MLP neurons of a small language model. Each row is named by its layer, matrix (down: output weights) and neuron, and shows model dimensions 202-329. Each number is 128 + 24 x the weight over its row's rms, rounded and kept within 0 to 255. A neuron's up and down rows have the sign that makes its largest values positive.
A block is one neuron, or neurons of one layer that tend to fire together. After each block is what it responds to, as a language model described it from the Wikipedia text at the highest values.

L10.down1639 [164 116 132  84 139 139 125 136  96 150 125 122 112 131  99 119 132 140 149 122 122 107 168 107 118 124 133  65 150 205 105 126 105 134 105 132  95 150  95 131 112 144 100 142 119  90 113 115 105 113  88 108 131 125 120 160 112 127 147 115 154  74 116 146 140 159 118 109 129 128 156 131 103  97 144 112 129 120  87 114 139 148 157 127 168 165 106 118 139 168 105 157 158 169 159 118 148 172 149 153 128 127 126 108 122 127 128 118 152  80 145 177  94 100 135  91  98 157  80 126 128 101 140 147 154 110 126 107]
Clause-opening connectives

L9.down276 [138 120 148  98 105  92 135 120 143 156 136 129 151 123 103 147 146 148 115 137 138 147 154 142 114 131 118 129 159 141 122 128 135 106 153 116 101 141 108 135  83 150  93 125 119  92 125 127  96  86 118 100 124 134  98 140 133 113 105  43 141 132  91 152 118 146  99 144 104 115 105 120 114 148 110 118 111 145 102 164 139 126 140 109 208 132 104 175 140 160 142 143  91 121 126  95 134 145 162 128 103 158 138 140  87 154 128 140 117 113 144 123 132 160 173  94 152 121 130  89 140 140 102 135 146 141 126 137]
L9.down646 [132 101 176  93 101 129 132 167 142 152 129  99 157 136 111 104 143 150 119 120 160 128 157 152 105 111 110 117 147 166 166 128 125 126 125 149 122 152 116 121 128 126 129 149 125 151 137 145 144 128 104 128 124 145  86 140 136 146 130  67 129  76 169 145 189 112 111 119 133  97 179 119 127 141 157 115 130 151 123 161 129 129 148 132 153 155 115 117 141 148 158 145 110 146 145 158 112 112 167 136 151 163 135 132  81 144 139 130 158 114 118 116 141 114 146 112 117 175 144 134  82 141 125 160 149 154 110  97]
L9.down883 [165 136 156 107 127  77 123 155 137 135 119 132 135 165 160 100 141 143 141 112 153 160 146 108 174 136 119 114 186 161 153 116 121 140  94 153 122 144 101 132 133 144 140 135 125 114  98 114 110  91  86 103 182 132 120 148 135 103 149 100 145 120 120 127 142 165 124 164 141 110 124 129 132 131 135 114 108 142 127 122 114 135 176 131 163 138 123 147 123 136 137 140 135 155 108 125 116 128 157 139 116 171 107 137  87 127 140 127 149 127 133 111 151 146 130 111 133 128 121 112 120 121 135 121 162 144 112 130]
L9.down1667 [142 119 143 112 128 120 120  95 161 113 108 131 114 132 139 151 170 132  85 148 125 120 153 133 117 142  91 129 151 122 116 122 143 110 151 173 106 160 145 155 134 119 111  93  95 100 105 119 146 108 101 145 116 195 143 136 119 125 130  71 138 113 101  76 124 159 107 167 125  88 101 103 129 153 115 128 135 141 157 154 146 113 125 100 168 105  96 137 106 157 123  92 108 131 161 138 111 102 208  92 125 142 130 123  93 116 142 122 120 140 138 116 173 101 139 110 146 105 156  97 120 132 145 155 134 147 115 111]
Fronted adverbial phrase end

L8.down516 [ 76 108  82 107 128 153 116 113  77 160  95  93  94  97 138 131 125 129 141 113 127 133  80 118 143 142 125 154 132 146 104 133 101 109 183 141 162 141 142 153 144 142 171 139 144 146  85 124 153 178 111 129 147 111 116 142  84 137 148 168 182 112 138 133 128  88 120 125 180 142 162 133 139 136 157 129  94  90 138 178  90 123  91 118 145 139 113 122 129 125 138  89 117 149 119  86 180 147  89 132 135 115 140 149 130 143 115 131  89 129  93 138 141 150 144 150 103 108 112 134 124 115 107 127 136 125 113 120]
L8.down743 [152 110 118  90 128 128 141 156 117 147 139 157 123 114 176 108 160 141 149 147 108 114 118 138 124  95 141 113 132 152 183 123 145 106 136 155 149 102 153  81 144 121 122 187 129 198 127 107 133 157 125 157 176 134 127 103  82 132 162 158 131 180 136 108 125 168 166 113 216 111 155 149 127 132 117 151 101 128 138 107  91  96 140 123 111 159 113 175 168 135 106 158 131 106  87 121  74 165 112 137 163 100  88 167 173  93 143 150 157 138  89 141 116 139 122 145 137 147 151 119 124 155 123 103 127 134 143 140]
L8.down915 [141 109 100 130 143 160 136 156 119 137 172 117 136 111 168 101 129 150 181 157 150 156 116 141 135 100 123 131 126 131 160  98  95 101 130 132 124 129 118 103 144 132  95 113 164 119 129 112 150 116 100 147 149 133 132 149 123 120 149 117 140 100 122 113 155 152 126 110 204 125  82 146 142  89 154 180  83 109 143 146 120  98 132 131 160 108 164 105 168 146 154 115 104 164 117  93 127 141 113 133 160 149 118  96 102 161 188 111 136  68 152 130  99 111 115 116 118 139 124 113  84 136 119 103 155 120 140  74]
L8.down1821 [130 131 133 107 197  86 120 161 120 136 172 126 134 128 164 120 137 141  98 167 119 151 109  95  85 130 110 135 161 170 145 113 119 131  98 162 114 109 178 157 102 143 100  94 138 137  98 114 105 153  83 106 109 132 138 103 149 149 173  67 101 148 170  92 151 154 115 140 136 117 118 120 155 115 114 134 108  96 101 116 160 129 121 137 102 149 123 158 138  91 177  95 133 110 107 100 139 142  90 138 151 134  90 120 139 117  95 144 155 154  94 119 132 108 108 108 158  99 137 132 160 110 146 189 161 101 154 156]
Sentence-opening connectives

L8.down1285 [165 103 178 133 131 110 113 135 129 105 157 113 151 157 150 131 155 145  88  92  65 120 145 146 166 142 128 128 137 172 130 107 128 121 121 124 116 125 150 137 142 150 134 141 119 122 132 129 153 137  87 120 122 142 147 122 117 119 150  92 135 104 181 134 117 132 112 127 141 171 119  92 130 134  72 149 100 109 114 135 135 100 121  99 142 109 138 138 133 107 116  76 136 131 117 181 127 138 138 126 116 143 162 141 123  97 123 144 144 149 149 130 124 135 127 152 130 120 127 143 105 125 138 129 118 140 136 129]
L8.down1358 [141 149 106 117  95 119 130 133 106 105 123 119 150 149 130  90  98  83 125 129 101 152  85 117  97 165 116 155 158 135 156 112 126 124 125 115 108 147 153 160 158 129 145 185 122  97 150 163 115 102 115 133 126 133 104 148 109  95 101 146 115 110 108 131 154 128 130 143 128  93 125  93  90  92 138 166 147 145 157 111 151 161 137 139 180  95 135 165 112  71 143 160 107 137 137 113 142 179 112 117  67 119 130 145 138 117 109 115 120 141 147 110 128 113 156 116 104 115 123 114 131  86 123 126 174 100 101 109]
L8.down1784 [135 147 104 169 161 117 124 103 146 120 121 100 152  83 173 141 170 145 147 142 130 133 106 150 151 126 182 103 149 103 116 184 104 143 123 117 139 132 112 108 161 112 153  94 153  96 136  82 144 121 146 137 134  96 139 143 119 127 150 143 118 126 150 161 116 132 133 138  92 136 106 106 174 145 126 147 149 131 133 140 134 169 123 151  96 104 118 126 147  93 155 120 118 172 165 130 115 149 148 144 133 130 131 182  94 148  85 101 136  85 132 102 127 143 144 116  81 160 125 172 149 111 103 123 177 111 147 170]
L8.down1801 [130 140 125 149 129 127 157 135 104 124 123 109 154 154 186 119 138 165 155 130 161 122 155 154 145 136 132 133 105  92 120 175 162 108 121 113 126 109 142 130 138  87 128 110 145 124 152 140 111 123 133 159 142 167 111 134 129 110 160 104 152 112 123 101 127 117 167 142 134 119  72 138 135  94 161 111 145 136 159 135 143  87 112 120 161 172 143  81 112 116 117 129 171 133 150 128 101 149  70 156 118 100 133 104  97  96 129 105 125  93 155  89 150 158 158 154  83 126 115 106 129 137 124 104 108 119  97 129]
Table-cell name fragments

L10.down651 [164 125 134 127 114 152  89 115 168 120 124 114  79 170 111 127 117 114 112 149 155  89 153 112  90 105 149 110 130 142 119 135 135 161 157 129 138 126  85 128  86 160 150 140 172 152 114 162 132 114 150 138 124 121 100 114 102 124 150 156  98 165 132  99 143 135 106 113 121 141 125 144 106 107 113 122 140 134 140 151 125 170  81  94  99 119 123 159 116 131 150 138 154 148 183 175  55 131 164 123 168 126 107 126 112 166 136 134 142 147 119 123 128 125 124 130 112  79 113 141 102 127 115 107 134 130 120  89]
Table numbers and headers